config = dict(
    num_hidden_layers=9,
    hidden_size=256,
    num_attention_heads=6,
    num_key_value_heads=1,
    head_dim=32,
    intermediate_size=1024,
    vocab_size=512,
    hidden_act='gelu',
    norm='layernorm',
    norm_place='pre',
    norm_eps=1e-06,
    positions='learned',
    qk_norm=False,
    attn_scale=0.177,
    bias='none',
    tie_word_embeddings=True,
    parallel_block=False,
    init='normal',
    init_std_qkv=0.0244,
    init_std_o=0.00575,
    init_std_up=0.0244,
    init_std_down=0.00575,
    optimizer='muon_variant',
    learning_rate=0.0103,
    beta1=0.95,
    weight_decay=0.025,
    lr_head=0.00876,
    max_grad_norm=1.0,
    warmup_steps=200,
    schedule='cos',
    final_lr_fraction=0.0,
    batch_tokens=32768,
    max_seq_len=256,
    doc_mask=True,
    train_tokens=208600000,
    max_steps=6366,
    dataset='wikipedia_en',
)
MLP neurons of a small language model. Each row is named by its layer, matrix (up: input weights) and neuron, and shows model dimensions 0-127. Each number is 128 + 32 x the weight over its row's rms, rounded and kept within 0 to 255. Numbers have three digits each.
A block is one neuron, or neurons of one layer that tend to fire together. After each block is what it responds to, as a language model described it from the Wikipedia text at the highest values.

L6.up213:106094103196120082151151064141121121124174064087118106121111108140159098146178141129152115166134160102104097112107105132169111082111059118092165114138145108159142160177153161085117129115181136171131076117124188146115139194147152136129138150143153142141098143103161136118129127067149136140060140131120058111145090150117138154178193104137097119092159109157124156091126127138071158218163
L6.up224:171118129088101099122112067168093149140111154159121161127157184176081142125161127184174094150146073113155150102142117097171117114130044113121107131131142096096138121175133118152055130129116163081075147140110112128137175088213089141166118086145044157103092114145134153164158113114133127121169139124113160094183131141089127081073131106115138119074168185102104116133145134169117119157182
L6.up264:112116161169078121162213088170128096153111131095117124088160155131092112185162111180123129111169110086161111106146143169114133110140093131121163151106186089196193171074155173111093180144135093123133109138182170123123185123152080113148156148112141082090146086140221124116121125125119150128082092111083132098142102129126098120067102088109090084117138136114130176147117085134162162166119
L6.up412:143142156058088112145112100110092137112079105103137085120074090163114176115170080155108118134052187084166126098132163161159124153108173156137144135114109149089117160131141183154103146096125181097119100081113098134085103096109174114146125126174126173144086180070172132134145104147145150120063072104122150161138150119153109096098076101195156120143216159149163138130141118109145133106090
L6.up739:176153133151127141156196107160115142130089093057121129146085135082129156126133154134093111113109119130153055138108118067126105125177102128108155134125139112119165152154092110138095150139115124126151198114139074113100138134119128113120080108067212188128178146113085103068131078198152078113138128095147140087118139083095157173128116103153162138086170143153128109162144146080104100119105
L6.up796:107160086188166177125113055154067189142136141112137092101126079177133107065149160116133161135046141145118127111128112068163146110166110117151124103169189126184141117154141106146130114129110127135073135156103155145120214130126119084167155085123198183117077116125130138100162119106104094144116140148122084059037081152142136066134104156101089022152136121107087128125113133125175149159100
L6.up840:150112081115104148170239132203113125099120113094125132133151150137073165109106166226136122131116089183172108155153142103091159186177105129157139151077125131116122112108141068094129137081142154189158120057179132130143118152075105147106106104103077114130162127085136138132148124140141127101156107159085151109165189112097131127134145130163161144054107160146126129126128207086167108122100
L6.up927:124106131126127129109111173095113087136052107165128083068095154157179122113115118179148131089108134140154097141098168151102124154159196088113106097147135090153138130147092200161113112098122106120173116142150106121089159116169138155084131122157133110076137087112128162152164106110210173053090115120151081119103128060116170131147106190141132187089135127145102142151081076152203113160134
Responds to: Mid-word subword fragments. Inner word-piece fragments completing a common word mid-spelling, as in att-end-ed, als-o, typ-e, acc-ep-t-ed; also the word as after released or known.

L3.up187:140134137169098168155099107143099155189049132039118128075116054150141093112083128136068121112148106148119068156144160091155093115157145117140107115131096201100165137100128081138206099075132038146138166149125193125168177093162100173100103106120120128158079122102173131200103138153162204094127128145080180120093128135154182114158115200152140123134117103088139141069174156131099100079122
Responds to: Final piece of common words. Word-final pieces that complete a common function word, mostly "o" in also after "als", also into, two, been, serves.

L6.up64:165160169099131073099151121160105100131156102141119179170162105195094124102143129097142170148164146129114162173114132113181120138114137123124099117111157132123099123094108111109093125125131037124192114126121106117101209130138140131221065169124131134137125132160077121137136098102158128163145198157125121144162063138103120166131116124133136114146101132157125170086162128034148154160147
L6.up81:140140086081110134111105114161147182203144062088161128123110085101126090129152137180101141148126150123162153128157132094137142131110117081120152153125213114132094113145087123120152117127179118065115090187166143127124142133111165123142112146147139139080090081156097156148152119109173077142120111126148153127123149099109110146152115078146136109092142090092093111061120190165121185080164
L6.up186:163132197125137074128123090144141127101121105141172111097164131142123118093186082124167108144146102141149098121120117079064195119131102056130138130140103085131125080124155117115097140098114072079150178129094114147171119144181172110084100173144145163173161061130115047153152085110122144087081113065150131104194111115129097110131119093105150148074062186104103143102121105123165169095120
L6.up201:161092127065155099088140078139157087206144107142085173105102151148114127124155120159115116165118146072109162155168119123109187109053090135161086138132154119120113098109138158074096182089102144196138128137168112145144166126118096128135186148172125163091140116123079172157080152109052108180131186130145092079119144094127132140131083105125133107086126124122092157110167099162197085106134
L6.up503:167147170179127144136188064141100147122131152116111139164135173125094198157112085137096160100111122085109109158071081115107142118055153108122109140080083078115195107074154165126150143163084093187117156136106078099076141143146140115111121137159100171104167172106124123109117165160150163117124090155109128086142098089117119088080168138156181153139216098095191139141084175080114129063099
L6.up660:126118059092104101160111121156174101131106109169159147164112147123128152163173096158152165111105169123179114137125182128134158073122199120178070120098147134131152110096140107061168131103109129142120139124134107124115148100031140117145129162118117143115126103145121073145142168117126118130158080166138135160133084128200132137142068139090114123154071092101048106086121134115183091003130
L6.up715:134095155130199093143098076102153155088084149137156181150082157179101124168153111152150118115098139103155122076111084114112171193110122098101149194163071177114181140055110110101164136124129183122130135067128107114101066120142105170116158129184141131120112130141142064102126107089098085132109154183138139172125163081085105043125099117136185083130119162102190134127116134107103142099179
L6.up866:125073134119166090107069144147106084133094146143174148140135112125129148153087107118133084153205175126127159097132124139089082082108116107057112114120150136094136117084152105088149150192136114068103151142109082051090180135153168199167102139137080107180120118103076146151195103113145109089102081097150084132169073099124161174124096143134097111167110132099122168099188123169087130048142
Responds to: Word-initial prefix "re". Fires on the opening piece of a split word, mostly "re" (also con, com, pro), often a verb after a subject, as in re|turned, re|ceived, con|struct.

L3.up290:098112130123106130109097097070166119127110119170122127116170123082163164114162117171114121133174128153159153101108133139139118121161110167147134147057072117109172091072167121147063137090101106112127146092111124094090134092130180163124107148135143049144159050145174137161145141136171133165075096131152140094170117113151128136167119171049133156150090136054052140104161099164121111160173
Responds to: Word-initial letter A. A standalone "A"/"a" token that begins a longer word, split off in names and list entries, e.g. Angiosperms, Air Force, Award, appearances.

L2.up121:178127139124134131117142163103108083127091071126103170104119148127120191079165119092126103123135090098116118092108154139239167134154158163122110119114071138157158130145140107154156118131130110117133073117172134146132151047177113102090089126049179122111091170098176085091104130155132081117109175112124123141204063145187117143080172109171137127108099090114158112142087110117053149125077
L2.up163:121127150197107116124128163128140120148095115121096158153130131093126120127163113134096067087172149124110139173131149106109125093081139175186079125165061092121149111114121069129119160069159119173121057114174137129133103089154070169077146129069082119130119128131109118104149139058124148125113183126144119111134084139078163149102109104128172150165172116169116133121194146113097088109168
L2.up293:089123093146110104136136133139125122128114098172166157122098134138066172213088154157168146121121125096176146121152146077104087134163135036144155124196152100113153097186090133131119148125123201152123137092157139164155129142123082169098109128094129137095065148117111088134161127097148090071135162155105107126144124169155142099195056096112192149140084142133153170155121154146100094094167
L2.up329:087099145093105135151122131157149112129157141186124177095134154066145134196176183168139174142190140115114069126100160114153063090142153104138134150073125093123101152151155126140114126227082144130155147096168120145167152155150128127140071108147102119120135124115163176170125108108118097134091079133116098166150188153134173145135071159160119071115112134123144107135124093132133127100116
L2.up720:160159128161098103114101155118161166113052082147122097189093128134137161177149101161151126117133141041210114108156153134113136070136121104138090078150095143153122124142124126199160199065142120115128087096202115175200141123143127167073138155158101122090097107098109152069133142141124092132145114165103188207191127118143113150121080154116175132129177175131140132129159131115107127116110
L2.up745:143126184150125153182144053186123108155094163169136109122140146111146189173125162207158135103123147136131152142138122083138069074175140140158164160079150142139105095154140132133124088202093126202118089162135049117118156126201119154077092130142083105127111107158114112118107116101119110103114114118133127183120085142145117142228147145103147100102111205118098106170135054174145084111115
L2.up774:142107147123122115064141079116077142105112141142068142152117096050112155141071133155062166086128128153105115190178159167144105059159126186129166135125129092078155076159188149102104167157115116102079147135103137122142111093176119171187168089101152153139122192117124085088091203112169100129113092131114138145071126078175169165158120118148149130176112120160138132104074172135117128110176
L2.up900:160152087143151159062087174127108073143120115104137144093158146174111133173138112107104146156122139121158133141122122094148167057135203098113081109174192149120131132143124135070132154116096151149102172130097085137124166194143173153068144157128133112155070107148097112133145076097056139116136120117165111149104140105111155110139081133145136080173126109048127208170123053103075115088093
Responds to: Word-initial com- prefix. Fires on the opening fragment of a longer word, chiefly " com" in command, company, commune, plus "ic" in service/official and the word " as".

L6.up101:122052089141113138118102197118143117162131130113153155123128111137110173072139088168136089114145119127101140159108120119128047116095150155120118153101177151081139112097108166114153139142066121232121159159139117122153142160129126162154129138167059144063138073124166134124111093168168118118079124145162134145085129087141098167096135127168134093130065093156165153066124154115134090151123
L6.up321:125111112146094150115123113168100112163133101114111125057116140110138141120061084101168061153137132167126102165168114084116094101123089175128148136103087133121125156123137136164153121136158102175156094161075129105138110080079138138180143129132126127126123216170138093133127093120191175114177142140159103161102141097121142163140035149090158090162129164138095155042171245163115081153123
L6.up504:103131130108188103090154103148136101095073141130116157149189121155107074119154109163133146105142095127137074151185105103142092109068113108108085118058163143067117152136101121103133175109091136134138167140156129105164138105081173072155122168152120107143117099211124162145161128127159116103116153139130173150093126129116140143106112139099154103129181154105118121105154167147109073171093
L6.up597:081102097136103142141177123152165066103198133104099182143139158067164096098104103082028108153160152149158122132116114133109061180045124059148124131074147121104164102080145127136162214099124083094173172138152142140128102124065153087127189177156148110131106168169119103166180123124092141143159163136153137132112125142118157096102176085057150155165160076120114116136088107175063085148107
L6.up675:105148134190134141115152092161093149172178132129159118105125150142129165117108116124084118101187194149174143195127096080185188174138111099154158136058086131129124096122110182147125107124125125143145150121100100125147137124130162156138131106102103150080177080141142137116124198120084128104107125070127121181136110111133124136066182125043136080141101140152055162106093143088146151123171
L6.up784:175093103062146085085131138161105155081153131141135137066164058107117104142121111190116106141148167122186139212155118156195167079137103147173162065100163119074165188109132142065133137159119135158146053111141159123163196089098128127141123094119109070083090154170180079173175148138136093147106159112167149175112171158087143124145091096087093112112136118141102119148074126098164109125103
L6.up990:169154065143116107113137099223141173163192143133110165183105162118121137176154115139108146115107176195128149104084082110121113159137070159077121116135178133114164153120092100143155117101092080179111206126106153136129133079171090161188173083128116125133136119117123184065160154168092147128097187128136137081128131083066098092140144084121108132113119151156105183077126139129096110163137
L6.up995:149120095154158107129115157091162125092063151126170110119095155099162105152072107139101117180136167119134108115137138133161139038127164053115167165132157139158154092146130153134125139102120123137139105092114048138150140110124110086145144166106162116077177144144121098113177141134081136143121115071055118100050169158143127162115129130087104147190105118166127111066155157080083099131102
Responds to: Main verb after subject. Main verbs right after a sentence's subject, mostly was and is (he was, Kashipur is), plus can, be, called.

L6.up225:127128132114108166113166079113250119150133128109189104129109136161117174094126114105042075086174207073090136121133178099123192078154126143102147095139160066140162090124102135085165133132140123181107109153113096147121132188141117180120159112097152099086099129131087133126113062169141171057154126098172152149139134142094104178129116108099127115212132143138113200137095194118109109154153
L6.up271:138048133158120104095102125145205151093084069179105152053153151109116113148139053168098126138123109136120119138095166140223148071180170143132118095149108117125124134162128134109103128165072159147117112131156081073138165139123138112154108143135171136133166152197121111135164181144148122159084123063145114209137129115125167171119119117160092158120073119182160127103094107187136111156094
L6.up301:090109203158162122115130121168158093169074158108092108160135095107152133076106098076153091136117085109124089091144118055124124070190125104097110138129119123146119127180050134118112175145123160159176104118160106178120229103052147172147164113104096107167109140101129076125131087121060169120143150088143129163119118137102079134130061137146121104137170173096103150117085079103152149137167
L6.up325:115134136103158091079111155160094176104182147131178138123108108165180146150179106161109100160126116202176145149145105089070105111132114095085104059135146053108080161071126139139183143107089164168113157105135107099127101112102138128142127126081118161203152128142124167134170129164146086152193097115068151168130185113099109096144103084123144088121119087176141063177110132144020127147152
L6.up330:089130135152170117150125155149158139101112075133167073126118156130170166129104202094116089114137164143127105130175125103154138133175112098090094099136068097154062094101111162187072183112142113126147159159111143115077103136153132126135122076141145111125083159143207097094147102120102087130130048096116075080118106131129109160099083163114159091111160155132174107127089127139198098191178
L6.up370:148128125112081108103123110125088122119118145129176111146088086103128122100142084107085102122103153125131125148144116198127103172145161154047167153166175144133146125157131108117165169080063180140112146170118119095192136115077129136136070162178102120143149127194137081197128082157140084111147171060104111071114116138131044156129070086116120117112190137110135070065166110140130194124124
L6.up404:090154219133143094058110073134128156109116094155148101134159125077138156114162152095104088134184127105169102183137183163139145143125113089092109092148131127144166100105137123136174162084105100124120067195124127110153104120127160161105094093153113163088138124116122143135096101134105110144177113168134131187063178151124110149090130105156090175156080183150130067141143098142123136094149
L6.up923:152132078090196130165131165132181129102151147083187133134126082107118123119115137128065173106095107121162139096125070125150140105166217143122145170086194063140140196144150084115129115133107068151134117132137140113195167090141128139121163169097109119136066110136048145095124121081130160114078140128161111127139121131119096125047161133148148163138149161083174121109103115092042122089220
Responds to: Word-initial "c" piece. A lone word-initial "c" or "C" piece starting a split word, usually a noun after "the" or a modifier, as in c|lusters, c|ensus, C|ouncil.

L3.up582:119141096126129121079129086093140106058155092109137141133105154108113090138140105129101125110143126102148120125157131117116089127176189110118103137116127086168115212129138116080131178129135081140128160127132130160132195102095100153129078078073170142160130101108067103094118134102144109121110137070122198125142119189101146118058048152154127160084115094121067161117082154186161139146142
Responds to: Word-initial fragment pieces. Short word-opening fragments like c, p, con, pro, v split off a following noun after a preposition, e.g. in' c'are, for' p'reparing, of' pro'teins.

L2.up13:082143136104136106109130101131115152153117128130081205106112143160155110212114112151128130149107190160101156083161141066210139116112148146139127120188112153109123111109149133155090119096145108141138117148173122141147144145078181074167153120125121147128158146159076156090148040127072137156086066077111039121162106119154107125137128112168119137114113128160101135109152112175149113164105
L2.up255:096123097154115146122134072108145131126153167154121084153086081103078073122126092140112136175097142171128130123085095091178125124112117144123088146140110102138100115111141152184088132139175218140147140167129137115112172172149133083155144129146082178155171115075076097095174111155128130129109141152146104135143174154174118069141107096082159158146083129135067142132150125142049148099151
L2.up306:111096145135144119046087103130177081110132098132113152128108167132134146124135147187148160072102147129077179113099101127076099082143120112170122119102117107076116155162122160169180096120187182117114092160129110127149141099152153130097109156122110134092134143145109099094072024145145129149088151171134129147167136183102108065195146143166137123141092178173140177161148153122155139098127
L2.up389:095073128181152110175176122148135140143131186134130125113111145158155136151164149174103122123128141142139108089111100158169137112149137079105148146072158153053141117122118124107109140072128139120052104077130143165184170111070134141125121101130086089139177139149128120102089094084113111169140114151228109141102168142122104068148109199110136174147142069114143152192065109079080143137184
L2.up447:105103107126122136090143121128155148149108151139091103164183121124159067145111119151144163108141125123091147141201163091144071083095125109105080093077147116151109152063161140127107189126135089143090135153143150076117166120079121135101125080165122116165180142110187107155183095115192089128107142182153122140117103135101144104125116143125158154125120113137120108150185147160206075118110
L2.up761:157133102126127131108094067182084120177210182152109116103087127099070091187135122159108111119075120097160083143191107188202169132151100095104122089150068133129130123191099128178140120163159094186112146130108084151156144077133124137149168069146117183138155116074133205168116122111137205145178145137027123120183148120146135084160098132166099123099095151128078151110161160127128073085121
L2.up911:117114194155131142131090119133078118119099207122120118104089147157052055133120141164128138154166147164080102132177105156190101134124105105063124139114145081107172194096115106102102177147113154050118147160153098150169113098110150111107081110117122083136190111178090116117170088161133082145118134113118112118107186112191121113097122160124141161157097064128113170125151144096099123186097
L2.up959:149110177116056104088102134125158123094164177135159111101166128100162109127155157151068117146114134123115113149091157153191140102134121104158152122109069122136127193096167119088127111139133125117092073074203113105120141172097165172149095122128087087120201092161136134169131105180122077113146131185103078079073133077126070119091150112168120162134189190082107098107087123151112106200071
Responds to: Main/auxiliary verb after subject. Forms of be and have right after a sentence's subject, especially "be" in "has been", also is, are, were, had.

L6.up73:170118077106132049147140157080139176132125149084163178151128109116146134098138138148143071120115129107137087106149093127139113150166114186108133120076176114125056101071129147079161159118130133127086108175153086137134101128145143237147188126112046104118103160073077215180156167115149092180098175126163123100166142151147118109143179100115171080132108149096130126176113174117131193157140
L6.up93:155118123165086168141102088086163148092087125101148159079162125134116055126142155179133099150054201135108138123159138143111131191071109163080091169066103103144138149179125158201116116126059135129186131137143109141107057125095110150134104117168100062143155129093093166139127106068153131103148144137158145126122133179135071118155136123157160078102145169095154105137088131066099078152143
L6.up296:159147109110103120133150088115178147174140089215092122177125182146119123108090204088050132168152132153154099124103141104099140140114098114132121079102134123129139075140203111175097137122137161133108089102115106134133093079076126147085114098174100139086128159153078126110162176161141159066057118134092173108151162131042096158179199162147099136125094110100105147080101121140078128131171
L6.up354:142122121123117146111085145153166211124161104109088160154111166122101142162163114084091078164193134096086138145194142124131197112121153127121119173096109145167126083097089151119140100083122144094097135134182117081107091096147144121156101162102150119181112075107110119130120123106179127146104150097136097117088113067113049104117170124104097120116147099149108150092114128109153090172160
L6.up402:161104158158109114127154123103215125142064156063177176099114148149145109105106134181179136158189166141092168079095143126149100073143138138170078106183147123060133164127148104087141162108064137174088181107169088171135156140128118128078138116132140106189153123089130194119052147143084158051164143130125149086148124111104117155132132134155160132143116111130142156115148134170155157115146
L6.up471:116117150088116133103137098203114104081123134125146160082136098117187121175138078153096109183104166171090115128123190144168104132108088081126134197114101067093068148108138117161149115114174099150168080147132147086156123092169141162115143130160148093179097131069156118145155144130168123127161198094139108155043118132075086105152152104129141122179144150138164126192071115116101083135053
L6.up846:113103164126129116112065152106081108099083094118208116141175115141131171147143106161077119150187140192122143072161091147058206112084129151093086173133122130098113156145130140143083150129161126142149127180156121122116146150141132159138117123105115054149144154167085172134188111158198092141089174148145091126127121093113139162193109141094159096114141152096107164151131114174118116198118
L6.up899:138122164123195126071049126138093138136122148127127151129173106167117162156102111138106087134141131116158157174105132116152205104144099114101144145161105147120120108151161121115129137151103162069144112091155140099129133152151177096186110146166057054152121115064093143161113107090093160143062135084137136134120124156112110142139147130101104072122148132080110146120151123088127150105132
Responds to: Token "a" after prepositions. The token " a", either the article or the first piece of a word like account, additional, age, mostly after a preposition, verb or "the".

L2.up266:166165153149142124141139118119100177126139116167172175120127002089102103128139074147125135123137087167126194119170085125176152105135114184095129155129138081140146134121163056154076123075137164173109243108086108102168104131146105103094164096133189105135138131141136134087086173107101114130163147122088116134113095170136135132189123120091109132096084101130150124100108096109105144123129
L2.up322:128100138059114123042085142112151119126114134087136164124089142153108162067157131090156144186110154113133120126100084142111151083175140136107132071053122163113106110109153054169104173123133164163167184121121184153121147104164157157151180194084193129114133135114137097105146166116123138173127119153137122137063130159128186049125193101159127156175093145103172146108092107171105088127107
L2.up345:084095142132122083142145125125091121091134211112150102109099137157091103108148094178141129116117145106136160081136199072118155120107155123184161117154108097102148138123074083152109071128117151148141133194169161109093159087131100149193152156150179123100068099133088125118162082096133104165133138103113161127171144207148120075118151123185178135113121120162163119113084102145132063038100
L2.up448:140071177108157107158149066129163150144096072137136173109137040161090121072154141151110154146157153113086116115135061058083118071208096162130135164117101073163171167107166147127123145150107096149121197128149086117195031088106140145138148138147121153091101186111121104128090160095148112115093160127094142155136135155121130056132075106144122074154130152135142182156129135124117218108194
L2.up461:141130124102132107117111166146098114046081109141173154098094136123117149126150117095119200155177088138120110155200132063148101099115155111092138125155189133086105191132112103058137148126165139114161170133163182110129103110113109190143160116077160058100149103094124109111070115099147136109114117177194163170148170089142188125078079109186120156190101128128124160127139158172073180076134
L2.up553:126101173142192106170143123157139090154108117177160132089124086171128139140078101140121136152153148164146074115177146123148120070105153109085091163182139114108174164159075123138118110145078100183124174082192110160113074174089120107173109107159107165101124148095104131123123061135112128120099115123106133183115072170115127143134129172151163141125117169075126134128086135131104158162143
L2.up649:089131108116090179157131080165111130128125115121128095139136127176147083168201097128139148164133074141139189164123137082107140193150050093130106156161085116206098177117156102181114171101083085166155148168162075175103082170063119135080093129144165093136116107048083171119124145062203111149089119160175151131167113159080142140149120156146077120185150183126101111151135085119177173144156
L2.up716:141109150197129118070113074105148185070176117148207062161108135131109109124158095129114090083114147127123072134131128087157115121136094107102110128081135170085169135099124070155172142156144092104176122106157107099104094098151116107136070157133154224099145115130077117153128171130103103171069124078135119152063109130106142048133141092119126100135116109151157111107143146133141122169127
Responds to: Word-initial "re" fragment. Fires on a word-start fragment, mostly "re", sometimes "com" or "con", when a longer word is split into pieces, e.g. re|mained, re|cord, com|pleting.

L2.up159:127076098130200117120128159123160112153125145132105109076117131081149113125108157103142114204192170125173140126100080170163118179119168127085107153118102100139144064116170180081133117130081100133087071105139089159158081116116146101130157148134097150125105098112080101088117121139145148086153053097114108125075165104149069116108104125106133118141097126105154135097131122132112165083163
L2.up182:078081096097141109161075141160168115125153132106090108076135131132054092107110141181178116083101129108124150100146148119126137132192134150116114147145080120116154101120158101145166127106108124113095114095130107133108080122106152103129084076159108110171179121125074094114112105149121197121072163064157139141127160112097112187076145156157139170174110187144115127118162101144085179156177
L2.up246:120100159119090117143088104092127146181132093145059091067100078080085163129096147147099153141100123165136094143085147111116132115104104113177148167142095080143125165173085149089181134120142147134156104169083115125156157078115115129137132158131129160198160158147064178077069085115145170095071134110170138146109110108101103105138053147106145105126139164116082128173201158150101104094111
L2.up565:135131124165146117131120097154125149125164133131144084129126153114122129139130171077140167113242133111132153093134137123164076136164074130126099143115128112054086131168137164087120132129123133147134159099138065086174128055180108167117130088106101127208129132075105155170071161148163176147113075158140098205152087106110125159098175161164150118149139166146102096109143104116100083113139
L2.up593:132182133160083139144078114182072145121133119125140103136143098135131140123115112128151059147194151088114099125129140099114095061131113151201112138179128141095149150154139140111134118164103205109189158108157150131103063125144188120132132151096111148101138094104095103182154123133208160154114085121129134125096119182144104089131127108122126095120087105098125129150164082202146105124160
L2.up961:057162085102129149133108143087108066139088128112076111126154074101141127150113127111240165120188152149158157106147147119137168148163075120080132083181134114112166157112148137160134120137136139113129148093151061114181111067124050111130127192146125127144100114071092084211124110132128097121113133132143165137116098133132133105124089148136151119162115143147119103176182121165072132145118
L2.up966:113163097094108131087096127077199106134073064069107105176118076122108128170165220052169151123123121134170080098086133155134101140130125132093174139122118112134116140137099056101120169142068105174136135104105109162155050124138127164172094123112087144153137146160168153084117124079139138117115101126125186112085145156125120101161109175112126155097142172152135136054129116135091141138110
L2.up996:142159098117113085109090099154144193111131120112058115173083149134140160136141160081136102135150129144110097049110099143078117128127145091143064132132073163167112152171115116092087095109083142114099142117196081106129135112113159109201138068108121108135179153091093102082144154123092171161124121145142095061122115138115133143195133080111154128092116184145111102078144153129137163120187
Responds to: Word-initial "a" token. The token " a", whether the article or the first piece of a word such as a|ddition, a|verage, a|uthentic, usually after a preposition, "the" or a comma.

L3.up554:111108140083149074151094160078140150167161147184191129068104104141151102102157193112091085095112196093132134130192151131167154085115165112137107144127188105136135129102168082054053144104098122127116147101189105185109069110130130127138100128186162134071143135123131097140147101088152113125126133079098153085161140154150156099159104102172127139120105132162097115122099149114092121153193
Responds to: Word-initial "re" prefix. Fires on an opening subword, chiefly "re", at the start of a word split into pieces, e.g. re-ference, re-ceptor, re-gime, re-turned; sometimes ro, ut, c.

L3.up269:096102109108113076080161109155132092141151115139140168190144120105145113131085150091127095142106108126168033095155105168153068067156034101080105123113157134096180140154143140165109147087139126137151129083138111076186169098074122137196103145156102157122177118166178121121160142142129191163175182201145107159112153071143123103118149146120128138107102021135132149054129145098137056137126
Responds to: Verb right after subject. Fires on the token that ends an auxiliary or verb right after a sentence's subject, chiefly "also" in "was also"; also was, are, has, would, to.

L2.up61:146160138095101097138097124107104099139143129149154122163140122143169151207112126122126120095139101157187067186147112166107109157109086119099098113128151107109119088178148091138111167104113207139165150141026090138175168167121138106136029102086082117212145152120165106176111114145183145112067098158144155167088093103103155120126132052137118083143173152118160123131040157134110182148168
L2.up116:144066156153126147109129063080145146095106129113084106055089183140160103114119195120192108087120095083143082137125127105141118126135167136137121134146146153116127194061134131124144144085111125139132134139142130148117101135123128141177164138106133091092163141141173120132133087131185112137127159114167143148124210156127139051090148112129140124189146078094099143125120167162165134163128
L2.up178:059108164084071073075067136099204087167134075155117135117110132154130096152173104141068087121154126121166146172151197133153113093148122100175164156122144130116098121116146059164146148077110121114128166100167112160117119124152166155152091101132142086124140159092102117081101120148148166121148099139168137169124134178107103135081138111095071080174148139136141176107159164169130071141089
L2.up187:156081107121094134174075117134150125181170123156193148145120125135154152124081132163105159086145161215098101196135148117098102124098143157178086107142185095190173089077124073088101113117115103154144097171151128173146075168141102100128109132143153172095118102139068147100109147104136051137129153100101189170182104143143107099100142132193125078083148172135114140092122123162132140096131
L2.up263:159108128130152092100101125048162130128155111150100147118028116184117116140192113147140089108136121146181138212181125087173121104103168162146098122080129172173145100185166047162111125077099146146131141106162150125163145127136126138139143080075101119106125156155088098170146148110165160110130041150112175148122096187081150119169127143154148189141092190093136165122162145137145139115158
L2.up270:107148054165102081089104164104144124089160097126169103145087175080184058166119155104057058120167116191192119108222116154132118146121072121146146107141157114158129163175152075174117121098122161147157143143104162090119127185165162103082064150125079162146124138081120104127147090146144107119101090081085200127105107160153107147175063123143182105123131131137160141144142121136162153166120
L2.up558:127108090143095171173136095090135158135157103118133128121066072192118169128114121072158090135148134133112069138123074104092108165126118077182081126113126106109135074161141185135129121103185145148086164094126084171218112179133141150140135117100107136147116147143125161081137144129121103108065123216105115146137093129170114128134164169145182120127129173114114151183146154110156098107127
L2.up1014:137154176143127138114102179112107146093146166133109129131101033157116110149154097169091078125157122112117092131121135164127106109074141157076142107135130185115140076095123109131142146110068135165137170168146113095137167137124182097114148142150079146146188107106127152204186134119121208184125111138156140167127126210172138132157109110091165096148096136186105210133178154143128095095127
Responds to: Word-internal c after prefixes. Mid-word consonant pieces, mostly "c", right after a prefix like re- or con-, as in re-c-orded, re-c-ently, con-c-urred; also word-initial c/ch pieces such as chart, cited, children.